{"num_hidden_layers": 11, "hidden_size": 160, "num_attention_heads": 4, "num_key_value_heads": 4, "head_dim": 32, "intermediate_size": 448, "vocab_size": 3412, "hidden_act": "swiglu", "norm": "rmsnorm", "norm_place": "pre", "norm_eps": 1e-05, "positions": "rope", "rope_theta": 10000.0, "rope_fraction": 1.0, "qk_norm": false, "attn_scale": 0.177, "bias": "none", "tie_word_embeddings": false, "parallel_block": false, "init": "uniform", "init_std_qkv": 0.0245, "init_std_o": 0.00583, "init_std_up": 0.0245, "init_std_down": 0.00312, "optimizer": "muon_variant", "learning_rate": 0.00837, "lr_mult_o": 3.0, "beta1": 0.9, "lr_head": 0.0061, "max_grad_norm": 2.0, "warmup_steps": 200, "schedule": "wsd", "decay_fraction": 0.578, "decay_shape": "pow", "final_lr_fraction": 0.0, "batch_tokens": 32768, "max_seq_len": 256, "doc_mask": true, "train_tokens": 182200000, "max_steps": 5561, "dataset": "wikipedia_en"}
MLP neurons of a small language model. Each row is named by its layer, matrix (gate and up: input weights) and neuron, and shows model dimensions 48-143. Each number is 200 + 40 x the weight over its row's rms, rounded and kept within 0 to 999. A neuron's up and down rows have the sign that makes its largest values positive.
Before each neuron's rows, "fires on" lists the tokens most often at its 100 highest values on Wikipedia text that the model never trained on. A number after a token or word is its count.

fires on: "e" 29, "r" 12, "ian" 7, "or" 7, "re" 5, "l" 4
L3.gate325,191,289,243,253,241,235,219,198,171,122,197,245,199,195,191,226,250,133,205,177,289,165,170,205,140,240,186,217,203,151,223,195,194,199,202,119,194,205,183,219,203,291,234,219,189,212,221,129,192,250,233,234,243,245,185,304,221,141,229,138,214,246,87,227,187,151,222,209,179,184,133,252,266,207,188,171,174,181,139,207,209,197,197,277,246,204,270,217,134,154,166,175,209,159,175,222
L3.up325,184,188,331,279,126,235,205,197,191,230,212,241,267,211,232,277,194,222,181,210,152,232,157,206,206,173,166,217,177,218,184,229,185,144,266,253,169,217,226,175,167,177,164,236,240,162,210,254,208,200,153,198,233,160,216,197,161,246,188,139,228,156,123,189,187,200,230,177,219,154,148,136,244,249,127,204,302,205,184,193,228,219,218,234,217,193,126,193,253,194,225,217,209,235,220,146

fires on: "ud" 24, "th" 11, "x" 10, "med" 9, "ston" 9, "ro" 7
L4.gate404,235,144,185,187,210,154,238,143,166,210,162,198,239,109,237,123,234,173,217,269,200,189,210,220,157,260,185,178,273,225,228,151,213,113,196,215,184,196,220,279,234,202,177,119,150,279,194,222,202,205,217,175,240,243,164,174,168,183,264,226,148,173,191,218,232,221,276,216,140,242,235,281,223,208,213,200,206,186,234,164,145,212,108,180,197,271,204,210,186,210,199,238,253,205,142,193
L4.up404,270,231,188,210,190,208,186,171,219,272,168,250,237,129,232,205,210,164,248,281,199,156,208,174,241,213,212,152,210,127,248,128,218,151,147,199,196,214,196,228,202,218,124,236,230,233,149,169,286,228,229,127,260,192,160,166,210,88,243,231,182,131,209,154,293,187,259,245,133,200,215,163,263,162,244,213,148,229,199,112,155,208,181,187,241,179,219,313,229,183,229,254,252,190,186,231

fires on: "h" 23, "g" 19, "ap" 12, "an" 11, "l" 10, "ight" 7
L2.gate242,192,266,254,184,164,269,221,283,175,199,142,244,200,218,271,266,235,158,176,178,246,126,143,223,181,222,161,180,154,158,233,186,162,184,183,90,142,196,170,256,228,305,268,186,205,177,238,228,239,198,226,150,238,221,268,195,217,186,233,154,165,198,231,222,167,199,184,183,134,186,246,170,181,226,196,169,195,161,149,192,216,200,231,214,177,212,163,248,130,205,186,161,187,192,183,185
L2.up242,118,259,242,232,187,203,193,214,157,168,273,259,232,240,242,279,148,146,161,256,173,243,171,174,183,218,183,170,207,228,251,214,255,248,185,204,84,212,169,177,252,159,233,155,209,150,170,251,221,178,139,137,196,225,262,196,178,172,153,199,151,193,150,136,175,255,257,115,248,192,226,206,170,191,228,261,217,224,185,226,228,154,209,138,162,234,211,253,168,230,216,166,203,230,152,190

fires on: "s" 27, "es" 23, "ates" 7, "ves" 5, "ers" 5, "ues" 5
L6.gate88,219,178,226,188,203,226,266,176,204,190,218,230,184,158,182,152,163,185,210,177,246,153,242,243,277,201,187,231,237,240,241,282,150,182,160,169,230,156,152,212,146,228,170,180,148,242,131,250,192,160,134,178,163,230,195,165,178,175,182,193,182,214,278,246,109,231,192,215,164,198,231,205,109,253,171,243,198,168,271,209,260,192,250,231,224,265,231,270,197,164,213,200,278,224,117,233
L6.up88,207,206,214,205,247,257,242,204,164,193,186,175,283,183,212,212,174,259,232,192,246,169,237,172,158,158,208,230,127,216,193,265,182,211,216,181,239,201,134,142,163,206,148,136,149,188,209,265,284,148,143,179,116,209,201,172,145,191,213,186,213,242,292,287,139,188,213,237,228,236,237,219,220,225,202,184,165,191,224,172,165,142,198,215,195,259,233,201,239,168,143,151,159,219,109,214

fires on: "ru" 11, "ab" 10, "eral" 9, "ure" 7, "ural" 7, "ate" 6
L3.gate123,178,190,159,192,212,219,162,201,196,183,203,161,207,177,216,244,209,249,173,165,213,214,234,197,183,262,186,234,138,230,239,213,185,209,244,214,285,162,215,229,172,226,177,202,197,193,131,176,192,199,187,163,219,301,136,119,231,257,186,202,212,167,213,185,210,220,184,210,210,230,152,169,225,210,200,293,108,164,249,221,168,232,236,277,212,160,191,216,281,249,145,218,96,199,162,230
L3.up123,254,179,233,154,248,167,191,189,221,277,147,229,143,217,171,144,252,149,159,190,148,178,269,221,221,246,146,167,180,223,170,220,110,241,209,234,219,174,161,156,206,161,258,216,183,229,126,228,215,250,122,231,252,196,176,177,269,170,201,218,202,201,206,161,235,171,237,247,193,278,223,236,173,229,163,220,153,106,152,237,135,225,222,209,181,158,149,180,238,220,270,143,250,248,278,224

fires on: "2" 57, "1" 14, "ast" 5, " Trans" 5, " U" 4, "ann" 4
L3.gate261,195,257,111,208,204,163,230,176,202,234,136,197,171,281,152,200,198,213,120,174,192,183,233,213,190,222,230,236,165,155,246,156,180,207,191,219,179,173,199,231,254,194,257,230,225,199,202,322,224,127,272,177,175,171,185,220,244,270,242,209,245,262,235,171,215,205,249,233,195,192,170,255,112,210,235,251,243,164,219,231,269,210,238,151,183,228,223,281,175,186,165,243,231,198,197,206
L3.up261,225,209,186,201,224,169,224,189,196,217,177,252,156,297,234,198,162,218,178,152,247,240,306,134,198,236,196,243,293,198,286,178,161,209,196,242,228,119,260,191,185,200,233,232,254,189,253,273,164,177,184,277,247,187,110,182,203,167,206,226,202,270,219,223,193,172,218,236,181,201,207,178,264,234,282,203,218,198,260,192,268,230,189,215,209,199,246,223,190,150,174,207,252,221,163,229

fires on: "a" 26, "land" 19, "en" 18, "ak" 8, "rid" 5
L2.gate30,219,250,146,202,181,254,230,196,174,199,200,180,149,180,179,164,228,229,235,245,204,180,225,175,270,148,270,265,131,190,216,202,163,231,180,147,250,183,254,262,192,247,196,173,266,194,218,204,85,214,221,234,197,187,154,193,202,237,191,223,149,159,212,168,194,164,197,207,179,176,187,194,264,206,190,221,140,216,204,204,147,189,198,229,153,256,141,182,196,216,192,212,89,236,177,209
L2.up30,257,190,175,191,209,176,204,239,168,208,234,176,130,185,124,130,226,226,264,216,211,231,249,228,224,112,230,178,147,209,246,235,278,229,202,212,226,214,250,263,186,201,252,193,150,193,166,184,89,165,256,176,168,267,179,189,211,188,224,190,217,246,212,209,192,192,208,229,194,196,151,228,166,253,271,163,256,192,188,147,198,238,259,241,267,214,175,202,208,199,245,220,198,206,194,239

fires on: "s" 45, "ers" 7, "ks" 5, "ability" 4
L6.gate105,197,146,198,145,271,221,245,215,208,217,208,165,231,198,308,266,208,257,217,190,198,254,237,170,209,184,252,237,220,233,231,155,160,259,241,208,209,212,201,217,176,183,176,190,220,161,165,302,223,244,151,194,264,222,127,157,218,276,175,259,162,201,250,212,253,238,214,128,214,182,221,184,215,153,186,237,204,263,238,230,249,179,199,286,230,174,183,182,217,172,250,111,167,243,173,155
L6.up105,192,247,199,229,215,175,193,210,253,292,198,140,131,215,137,179,163,142,209,180,270,227,225,164,182,219,163,173,201,187,282,178,199,136,206,201,203,205,179,194,233,299,228,173,130,195,229,243,194,212,210,246,195,157,191,257,152,258,241,228,161,169,280,210,230,224,313,174,133,197,253,302,198,232,212,232,235,202,142,185,269,149,120,217,190,277,186,186,163,151,245,214,169,168,258,232

fires on: "a" 20, "an" 19, "ay" 12, "y" 9, "ing" 8, "ak" 6
L2.gate114,224,234,217,192,190,163,230,166,63,226,237,179,187,181,163,236,214,222,285,202,160,249,211,153,163,157,191,246,155,212,196,207,224,213,211,184,231,178,203,250,215,229,141,247,164,154,208,142,93,205,224,205,216,181,220,277,226,212,200,192,169,170,182,186,98,151,192,214,184,204,207,232,204,333,216,199,141,179,220,138,230,282,184,197,107,111,245,195,183,193,199,255,149,184,149,254
L2.up114,181,168,262,239,242,169,182,184,168,283,236,150,158,191,198,166,224,246,225,220,195,238,206,241,225,193,184,219,204,235,241,247,228,197,243,210,201,184,241,298,211,231,216,199,133,258,141,189,119,177,233,129,147,232,175,191,141,268,133,254,197,219,247,186,200,121,233,191,161,221,256,235,206,204,199,237,179,218,162,164,240,171,240,147,220,260,202,240,162,195,228,289,197,174,216,232

fires on: "im" 25, "v" 13, "ons" 10, " particip" 8, "i" 7
L2.gate431,163,207,271,151,206,195,272,212,260,181,192,234,216,263,210,201,181,218,159,174,191,258,160,135,208,200,127,187,232,192,176,194,192,154,148,159,219,195,213,176,218,134,137,231,233,177,168,196,253,229,193,184,187,192,278,260,134,128,177,167,161,139,188,228,160,194,217,214,112,191,145,250,225,231,166,206,188,285,245,190,233,222,208,170,126,198,217,201,230,266,170,269,244,262,155,209
L2.up431,161,232,190,165,238,118,231,201,213,173,157,177,83,210,249,175,172,182,154,268,187,213,196,201,185,236,210,147,188,200,161,134,167,179,247,197,251,227,231,284,142,219,277,209,279,170,151,213,186,163,217,178,176,210,181,245,225,134,248,181,155,103,241,217,166,204,130,193,152,180,176,239,166,143,248,249,121,174,189,149,248,209,186,157,194,153,272,221,176,201,136,162,204,272,216,215

fires on: " |\n" 19, " |" 15, "s" 14, "es" 10, "ide" 6
L3.gate375,231,165,183,220,235,143,194,144,150,221,232,211,171,195,159,202,178,310,174,188,145,290,157,265,244,191,179,263,225,216,220,202,141,276,261,163,257,193,178,248,171,187,170,204,196,186,146,245,182,157,188,224,206,91,206,197,199,183,208,309,142,212,251,186,247,244,152,206,173,200,208,199,189,174,267,228,161,169,233,170,199,257,174,163,162,137,214,222,230,150,158,275,208,209,146,214
L3.up375,196,189,239,143,220,222,224,177,225,279,231,270,219,201,265,172,211,188,227,254,147,220,214,245,179,205,234,180,233,181,210,271,277,169,275,192,231,215,202,162,156,256,179,214,214,269,222,209,163,157,262,135,233,208,120,189,133,142,161,184,229,223,197,221,241,222,150,196,174,215,208,133,160,217,254,205,209,186,208,194,241,196,250,217,175,194,248,202,194,233,128,227,195,190,184,194

fires on: "es" 38, "s" 35, "les" 8, "ks" 6
L4.gate421,237,145,252,191,188,144,295,160,132,146,199,180,196,210,114,279,197,209,193,244,206,232,271,183,247,181,216,287,156,215,237,192,166,172,272,205,169,197,236,199,167,183,238,212,202,205,283,230,222,156,212,231,149,160,207,212,212,202,209,156,184,274,223,213,216,165,243,192,237,164,248,218,205,179,168,252,124,210,168,128,294,183,238,195,237,235,156,224,187,166,137,176,195,207,197,227
L4.up421,200,157,199,200,218,148,218,184,202,243,181,193,217,107,180,207,125,298,253,198,248,205,217,146,192,169,199,206,171,178,199,224,126,159,187,240,140,237,128,112,203,207,169,225,225,137,220,240,204,206,235,249,208,95,116,230,166,222,188,185,233,247,233,212,181,204,288,190,177,71,257,194,276,167,198,157,253,196,166,191,182,202,213,208,203,259,256,219,187,162,208,233,170,243,193,239

fires on: "ir" 12, "il" 10, "ct" 8, "in" 7, "o" 7, "ch" 6
L3.gate182,195,214,241,208,223,219,222,113,195,267,114,206,221,248,268,227,171,194,176,132,183,81,212,236,162,154,149,192,190,212,184,206,207,259,181,239,269,199,202,211,251,263,271,154,175,153,230,198,256,202,230,160,179,244,204,296,145,169,167,193,193,185,190,88,182,213,165,186,236,219,223,210,137,186,163,231,188,214,220,225,220,265,284,186,233,221,224,212,200,197,187,192,182,252,232,182
L3.up182,198,273,253,180,195,227,235,158,204,201,168,217,216,232,174,186,251,230,217,224,223,153,224,222,132,121,100,205,102,253,172,208,161,233,211,210,196,211,186,234,186,166,191,180,259,186,235,200,193,240,268,155,197,225,201,236,155,188,202,191,227,141,229,191,238,228,139,184,226,247,178,141,126,255,193,167,204,211,147,242,161,224,222,164,193,209,196,281,225,224,197,263,271,186,256,163

fires on: ".\n\n" 47, "\n\n" 23, " |\n\n" 20, ")\n\n" 6
L3.gate312,198,198,187,222,179,182,202,157,219,160,197,218,219,218,207,149,193,325,220,233,216,167,209,187,195,183,146,256,205,160,200,200,203,232,210,155,209,285,210,210,198,199,188,249,206,188,195,179,204,184,133,241,287,186,205,228,216,214,249,157,172,245,252,221,122,231,162,213,201,181,229,180,250,275,169,173,215,166,133,209,184,128,228,237,163,142,193,223,184,155,184,188,278,231,234,199
L3.up312,175,174,140,204,244,199,259,187,232,187,181,218,161,203,175,178,209,279,250,193,201,153,252,162,264,205,162,201,224,140,268,217,132,230,224,159,158,197,227,261,179,244,147,242,179,212,228,147,146,129,112,219,222,167,177,218,277,146,248,233,226,198,227,213,221,229,167,161,258,256,181,223,270,168,181,229,202,92,207,190,162,150,226,185,203,193,259,207,255,239,141,170,240,228,156,219

fires on: "o" 37, "is" 8, "in" 7, "ot" 5, "um" 5, "an" 5
L3.gate223,189,220,194,192,258,225,145,259,128,211,211,188,211,235,189,129,189,210,178,172,235,283,198,191,180,149,236,178,227,229,239,193,238,186,151,249,280,184,184,157,218,197,225,204,187,204,214,121,199,162,173,135,199,152,149,253,225,165,188,166,163,212,124,218,192,178,220,216,96,161,202,142,263,142,140,164,229,225,162,158,222,224,180,147,161,174,292,187,259,146,222,179,229,224,202,221
L3.up223,224,194,221,163,212,186,191,163,177,233,170,172,269,269,216,130,210,222,231,189,168,168,212,195,158,253,195,251,225,265,202,205,215,234,197,211,223,165,265,153,219,277,206,205,204,247,219,176,136,134,209,156,93,182,170,220,182,164,183,186,191,207,191,145,222,243,130,244,196,128,205,243,159,105,152,249,184,243,201,238,206,206,180,194,148,245,235,197,225,199,165,183,242,153,224,228

fires on: "g" 25, "pt" 8, "ir" 8, "c" 7, "ap" 6, "ct" 6
L3.gate291,222,179,172,262,199,212,172,134,211,227,236,197,119,237,148,263,174,171,179,173,156,74,206,177,192,168,241,150,212,164,229,184,228,197,225,231,140,134,249,208,253,209,257,192,213,201,188,175,202,131,250,240,217,216,194,249,181,235,149,289,164,231,237,177,262,201,231,212,174,190,184,283,196,213,225,234,237,285,146,253,169,89,251,173,257,187,207,230,225,174,189,250,199,236,169,213
L3.up291,150,162,173,196,211,161,264,227,195,137,218,204,259,279,188,153,168,217,187,203,138,224,185,164,168,238,200,188,120,209,201,203,183,128,189,240,198,219,218,224,243,153,203,176,201,181,238,222,206,220,253,268,228,225,219,202,191,234,160,139,194,202,195,244,193,263,162,260,232,219,201,174,205,216,252,243,249,231,96,222,238,230,223,133,180,213,181,271,195,214,142,123,206,192,158,184

fires on: " " 29, "1" 18, "ary" 8, " December" 6, "2" 5
L3.gate114,297,229,170,208,199,139,243,180,196,160,215,123,163,217,250,294,217,201,227,269,120,214,187,217,225,204,138,217,277,237,214,242,214,200,173,172,162,152,239,212,198,244,205,166,170,132,216,190,124,295,212,169,195,137,98,256,272,232,226,209,190,185,200,265,178,153,233,205,238,148,279,181,184,249,275,196,197,167,207,163,265,211,203,229,150,185,213,213,163,208,215,234,203,221,187,203
L3.up114,240,181,206,242,240,185,226,223,285,259,239,98,186,201,193,276,203,218,242,172,200,174,169,245,221,145,120,280,214,187,240,178,241,214,182,211,195,222,200,161,161,223,148,187,138,154,217,188,267,218,180,185,203,153,169,147,271,154,287,190,174,163,125,172,255,152,166,219,221,270,226,215,283,118,241,116,173,222,203,143,209,167,170,214,179,239,155,174,217,175,221,228,230,170,191,142

fires on: "ed" 30, " wrote" 12, "ing" 9, "s" 7, "es" 6, " returned" 6
L2.gate96,260,231,246,158,179,154,281,142,110,257,185,186,228,208,278,269,193,251,165,195,179,242,192,119,231,234,175,195,223,237,254,203,124,254,165,203,241,173,160,147,131,157,224,183,255,212,227,214,177,166,276,213,237,143,228,182,198,186,198,202,183,231,207,278,118,188,223,245,223,188,156,218,218,169,168,226,189,193,205,222,195,239,142,185,187,234,198,197,265,189,211,186,240,233,193,196
L2.up96,253,232,195,188,198,132,284,148,148,243,214,175,181,148,303,254,170,267,168,193,216,255,151,150,235,246,199,215,219,268,290,159,112,210,233,262,227,219,182,151,200,182,194,193,234,214,185,226,161,161,274,226,253,125,206,211,174,205,234,256,186,164,207,282,98,181,205,227,221,170,152,226,198,172,161,197,191,216,172,205,182,239,158,218,213,268,231,227,223,210,207,190,207,264,213,200

fires on: " conf" 14, "p" 12, "ac" 11, "o" 8, "ot" 7
L3.gate205,247,277,204,191,185,173,223,195,226,175,210,163,266,208,165,173,142,216,229,221,182,158,190,190,222,130,161,210,141,263,166,216,250,193,215,267,216,193,184,230,194,117,136,194,215,210,227,193,202,212,231,158,185,269,202,207,204,195,218,239,173,240,173,187,218,222,156,215,143,223,216,238,221,162,174,220,231,249,192,123,233,189,168,132,154,207,170,202,210,207,247,196,246,255,182,299
L3.up205,226,154,212,203,286,208,229,249,126,178,226,253,203,240,177,214,145,209,194,256,179,175,213,159,215,203,184,214,235,309,232,220,246,188,223,149,205,191,202,222,186,221,210,150,232,190,207,162,156,199,220,154,236,256,155,263,172,151,164,230,194,167,110,162,154,228,159,228,269,203,227,239,202,182,162,253,214,226,114,201,223,213,192,153,153,130,206,182,254,203,229,220,286,163,174,145

fires on: "ed" 34, "en" 11, "ent" 8, "ud" 7, "nd" 4, "ind" 4
L4.gate414,172,155,210,147,199,245,170,173,200,221,197,204,187,211,154,205,232,137,259,230,244,235,227,263,126,196,135,285,192,179,278,213,123,187,187,206,225,216,213,203,197,186,176,293,185,208,154,175,187,243,226,174,186,251,204,177,218,185,248,163,264,175,178,215,179,150,198,192,164,182,237,193,252,225,177,204,218,208,140,215,164,238,204,247,169,187,205,234,210,190,259,211,149,202,187,223
L4.up414,185,189,181,252,107,186,119,188,263,239,200,220,166,316,218,289,200,243,157,169,91,232,229,223,183,236,147,200,224,145,227,180,239,144,93,231,172,231,183,206,234,234,224,238,233,245,189,197,314,250,226,211,235,193,245,200,235,149,213,237,168,168,177,267,230,241,157,222,162,197,246,154,196,192,319,189,194,211,203,186,168,239,211,161,237,194,216,160,189,234,211,181,213,220,209,179

fires on: "or" 13, "ro" 13, "art" 12, "ur" 9, "op" 8, "re" 7
L2.gate202,134,207,192,159,190,210,195,250,191,187,192,165,208,216,237,195,176,183,265,172,206,200,170,179,198,146,149,198,159,200,217,188,166,177,192,225,155,190,246,190,178,169,151,222,250,235,167,189,230,187,246,149,159,239,229,229,160,200,206,89,189,204,152,167,111,196,247,167,179,185,217,282,246,198,122,171,217,237,234,149,225,203,201,164,150,151,191,261,194,110,176,219,225,186,225,175
L2.up202,220,191,174,190,154,254,188,190,151,182,261,219,196,163,185,168,252,216,234,196,220,251,147,205,208,149,194,206,130,188,162,160,197,180,250,245,147,194,191,216,143,127,169,204,154,209,164,180,207,185,195,185,151,190,249,222,213,209,232,140,126,235,164,143,291,195,217,130,188,142,164,205,272,202,123,238,210,150,191,148,204,169,180,258,235,156,216,218,230,169,204,194,201,189,150,190

fires on: "s" 22, "es" 12, "ing" 6, "red" 5, "ie" 5, "ust" 5
L2.gate168,223,142,204,190,155,158,206,240,175,266,205,147,173,156,160,163,157,263,272,184,145,282,178,263,200,214,216,180,199,271,219,128,162,279,193,250,265,205,158,138,169,181,179,255,200,212,265,221,229,140,201,258,203,160,166,230,222,189,187,214,197,228,246,216,240,297,194,196,232,154,142,228,186,217,241,230,240,182,189,271,184,238,167,193,226,157,251,248,270,124,229,197,208,124,202,208
L2.up168,147,122,172,213,217,203,203,176,139,138,225,268,150,214,221,229,176,282,209,173,187,225,160,173,198,175,136,204,191,98,285,213,262,166,239,103,213,247,200,144,230,245,152,185,211,208,264,221,131,209,214,160,260,121,225,170,216,220,121,135,214,196,226,228,152,189,193,179,219,147,189,165,160,207,160,186,241,199,186,181,217,131,184,128,159,205,181,182,186,191,181,171,120,137,235,238

fires on: "ates" 18, "ve" 12, "ating" 8, "ive" 7, "ers" 7, "ase" 6
L4.gate152,266,230,162,184,135,251,175,182,224,145,137,265,177,220,221,255,146,228,182,214,290,122,211,213,271,247,202,200,130,148,283,246,196,274,227,189,172,285,156,170,214,112,184,194,235,185,159,296,201,174,195,221,216,193,147,156,193,145,269,197,177,226,205,122,172,186,187,226,226,160,160,184,129,198,188,167,170,158,189,185,240,189,213,174,213,273,198,198,209,286,204,167,218,200,165,187
L4.up152,236,165,234,220,163,140,233,261,215,200,286,216,194,137,211,235,205,251,220,262,193,146,192,160,91,179,147,228,172,270,177,205,139,186,99,231,219,231,124,246,176,241,232,207,146,226,176,129,196,203,202,233,89,260,243,259,224,251,183,249,188,152,239,236,185,193,200,248,190,263,271,220,204,189,181,189,167,191,152,237,202,140,197,140,231,242,212,169,223,159,164,207,205,244,187,225

fires on: "ic" 28, "c" 9, "ot" 7, "um" 6, "let" 5
L6.gate267,292,217,189,156,155,230,228,220,141,300,125,181,174,176,208,112,229,175,187,198,164,213,216,240,180,224,166,177,256,247,218,235,237,146,206,235,235,219,166,209,194,189,210,247,230,200,226,137,166,249,113,242,248,127,146,235,176,155,209,180,166,230,185,174,163,251,182,197,177,176,230,135,217,252,152,262,198,219,245,192,209,172,239,127,146,203,178,191,195,138,200,225,253,131,230,165
L6.up267,262,278,242,177,209,256,267,214,159,227,178,188,179,224,205,223,238,221,192,224,235,184,156,243,228,240,236,211,270,192,212,146,211,167,163,189,291,223,222,208,160,241,209,229,168,151,235,219,196,178,177,184,235,149,179,247,180,150,200,190,280,226,234,143,202,243,208,225,180,212,145,184,224,225,217,173,243,241,287,161,205,221,190,142,74,174,216,134,185,151,188,295,243,150,205,191

fires on: "ence" 15, "alth" 11, "as" 11, "ability" 10, "ent" 10, " Court" 8
L3.gate317,220,211,227,149,242,225,200,200,216,163,135,153,162,249,150,131,211,188,204,171,222,202,253,201,177,173,188,218,204,200,202,235,125,234,245,217,188,254,187,172,150,196,233,232,207,178,176,241,206,261,179,233,207,199,142,155,130,209,187,230,236,160,192,164,233,234,202,235,278,198,231,242,178,124,239,225,224,155,259,296,221,167,183,204,136,120,204,192,229,172,260,197,154,192,145,271
L3.up317,102,220,165,280,194,224,210,224,228,174,186,205,205,203,236,201,146,134,246,160,244,239,225,185,184,171,199,217,201,125,240,248,205,177,193,159,201,209,114,190,301,203,171,176,240,135,153,236,209,257,144,137,164,169,211,180,164,144,186,320,225,217,209,202,174,201,301,235,201,231,192,160,228,209,184,214,144,181,218,219,232,146,227,211,201,218,201,169,226,150,146,301,233,178,124,200

fires on: ":" 44, "ro" 13, "s" 10, "," 7, " and" 6, "es" 5
L4.gate368,234,197,198,216,126,134,265,222,182,216,173,158,184,153,199,158,171,221,176,193,204,205,228,170,215,195,180,252,211,247,240,147,137,203,262,227,205,175,222,276,181,265,185,116,224,209,166,111,255,160,186,191,156,218,234,241,291,247,159,221,229,192,215,286,251,210,231,141,223,188,298,258,145,150,229,189,215,194,88,213,261,130,175,217,204,160,244,242,226,198,142,222,146,177,167,167
L4.up368,212,227,126,237,202,151,210,230,203,170,202,184,135,201,182,175,181,145,227,159,256,264,175,165,155,236,160,177,201,220,188,216,177,218,238,180,222,156,156,186,203,239,166,197,263,150,240,163,299,225,174,228,158,156,153,261,218,189,293,187,188,266,219,272,231,284,245,165,190,194,301,237,211,229,152,235,198,128,127,227,219,143,206,239,181,129,239,235,176,151,213,207,162,205,211,170

fires on: " ch" 35, "ount" 25, " stud" 12, " count" 6, " discover" 5, " cont" 4
L3.gate372,210,236,152,206,248,174,194,165,192,202,136,194,192,152,192,178,179,228,223,225,117,130,161,205,71,188,201,175,185,269,199,120,145,164,176,177,196,218,209,226,138,130,202,217,228,205,141,196,134,188,251,238,258,152,159,177,215,174,176,226,256,215,245,239,159,207,145,199,213,126,243,159,201,292,221,224,201,191,126,139,163,184,183,172,178,157,178,207,221,201,268,159,197,164,233,223
L3.up372,193,256,133,257,196,264,245,193,196,249,158,228,234,129,203,215,195,184,229,221,192,137,210,180,184,211,139,129,163,273,213,174,230,220,190,238,197,167,221,177,230,200,120,263,212,275,160,233,154,216,232,148,328,208,206,152,244,179,135,177,222,195,234,200,176,177,196,263,199,143,202,222,217,244,225,187,224,198,159,164,209,233,150,207,149,154,186,119,207,219,209,236,224,222,208,192

fires on: " they" 42, " |\n\n" 14, " They" 6, "\n\n" 6, ":\n\n" 5, " Mc" 4
L2.gate246,127,158,214,129,205,207,164,167,234,191,252,215,221,239,225,196,155,274,216,223,142,253,202,256,202,104,208,184,309,149,214,180,235,220,211,206,195,168,241,247,156,236,209,269,188,184,212,174,227,179,221,201,218,241,208,207,162,238,124,257,217,230,230,268,192,242,287,230,145,180,202,181,144,226,184,90,212,237,175,152,234,128,181,158,245,197,204,201,238,196,210,163,212,201,166,156
L2.up246,189,183,214,192,247,176,231,168,213,212,192,201,218,214,260,188,217,191,186,170,226,159,178,109,246,187,100,181,188,133,178,166,200,151,208,191,151,261,245,200,155,179,128,137,269,281,269,241,164,175,204,166,215,202,184,233,246,170,241,166,162,263,169,162,192,211,173,153,195,212,225,209,218,212,211,193,230,148,180,217,116,199,200,226,164,170,162,199,218,175,184,173,232,178,238,208

fires on: "r" 32, "g" 17, "m" 13, "re" 8, "ol" 6, "e" 5
L3.gate90,214,197,260,242,142,280,162,203,166,173,130,230,202,123,220,225,233,140,168,226,213,218,181,198,196,109,193,181,148,159,223,215,254,221,182,132,150,206,158,179,242,199,221,236,225,177,261,213,228,209,163,220,199,251,242,213,197,206,192,228,126,176,192,253,214,190,307,221,165,212,234,156,215,190,181,164,212,246,141,149,207,212,263,171,199,257,182,217,177,186,229,130,226,96,226,196
L3.up90,154,292,284,214,172,218,183,210,231,204,171,187,243,167,256,251,209,199,116,258,161,168,201,201,251,237,170,139,195,176,146,208,196,160,194,143,248,164,210,172,196,175,245,256,230,235,205,168,208,170,231,183,248,219,187,266,207,205,202,162,75,190,137,196,170,177,210,273,149,226,155,203,247,250,196,202,229,200,223,166,199,219,244,276,197,241,215,200,170,250,271,188,261,170,213,215

fires on: "ol" 36, "ah" 18, "l" 16, "h" 12, " Ag" 5, "eg" 5
L2.gate382,221,288,239,323,175,213,198,216,190,187,254,211,192,239,287,173,203,153,224,207,188,129,171,246,228,182,217,222,126,163,258,174,164,215,259,154,170,187,161,262,155,156,216,211,183,162,208,229,139,312,164,203,212,254,189,192,288,153,251,152,146,230,227,249,182,173,204,241,182,202,166,214,247,235,181,205,161,234,209,184,186,166,214,175,257,236,163,166,143,205,190,130,198,187,163,184
L2.up382,220,253,159,255,206,242,206,264,185,188,265,243,194,268,205,222,157,192,186,219,92,130,167,229,219,218,204,207,131,149,242,251,243,158,305,188,128,261,168,246,190,152,192,218,218,163,185,242,194,260,144,229,240,211,153,240,260,203,230,190,159,239,167,171,225,178,200,246,165,170,159,203,281,177,166,225,194,220,223,179,236,182,182,200,236,213,147,236,172,204,176,154,210,143,196,184

fires on: "b" 18, "ks" 13, "s" 12, "ce" 6, "n" 5
L4.gate140,206,166,190,257,179,153,213,176,235,240,174,186,140,176,272,178,173,199,179,185,238,228,210,170,248,226,240,217,178,185,222,180,188,254,170,196,188,206,194,193,271,254,207,141,184,237,229,225,181,234,172,252,198,174,170,221,235,219,205,231,209,196,189,252,197,196,149,170,249,150,277,247,200,251,242,206,230,264,191,305,297,112,184,227,240,209,186,199,218,238,204,206,178,167,283,168
L4.up140,162,114,211,300,167,143,256,176,309,210,134,203,201,204,276,216,172,196,193,196,227,223,227,131,200,216,228,207,208,181,214,235,157,234,179,128,222,176,149,139,187,255,150,191,205,207,271,280,213,220,189,201,186,218,117,256,188,162,209,201,211,247,164,231,166,187,165,163,204,162,229,198,199,259,192,230,246,300,261,194,282,131,134,244,157,262,194,210,256,250,203,231,193,151,244,182

fires on: " " 68, " for" 11, " after" 5, "ith" 4
L6.gate102,161,148,213,208,205,206,157,203,189,218,198,190,193,163,204,226,206,128,173,238,251,203,233,147,249,235,188,157,165,230,232,217,221,172,192,239,208,217,196,155,226,165,250,202,107,152,164,256,151,187,247,176,250,187,218,170,201,184,220,169,221,208,229,176,142,155,154,190,220,164,219,198,214,203,213,183,210,111,151,149,180,257,226,156,205,176,189,231,247,263,148,220,202,169,192,255
L6.up102,225,237,199,160,248,251,234,168,202,255,161,192,149,221,156,169,176,176,194,236,192,234,233,169,237,175,275,121,252,222,153,202,184,184,191,215,213,165,200,224,254,179,212,166,271,199,159,131,168,177,164,146,146,145,188,238,210,207,285,197,177,189,128,153,186,235,172,272,141,147,186,176,219,203,204,265,117,224,149,230,157,214,159,274,193,264,225,282,152,218,181,202,191,245,262,248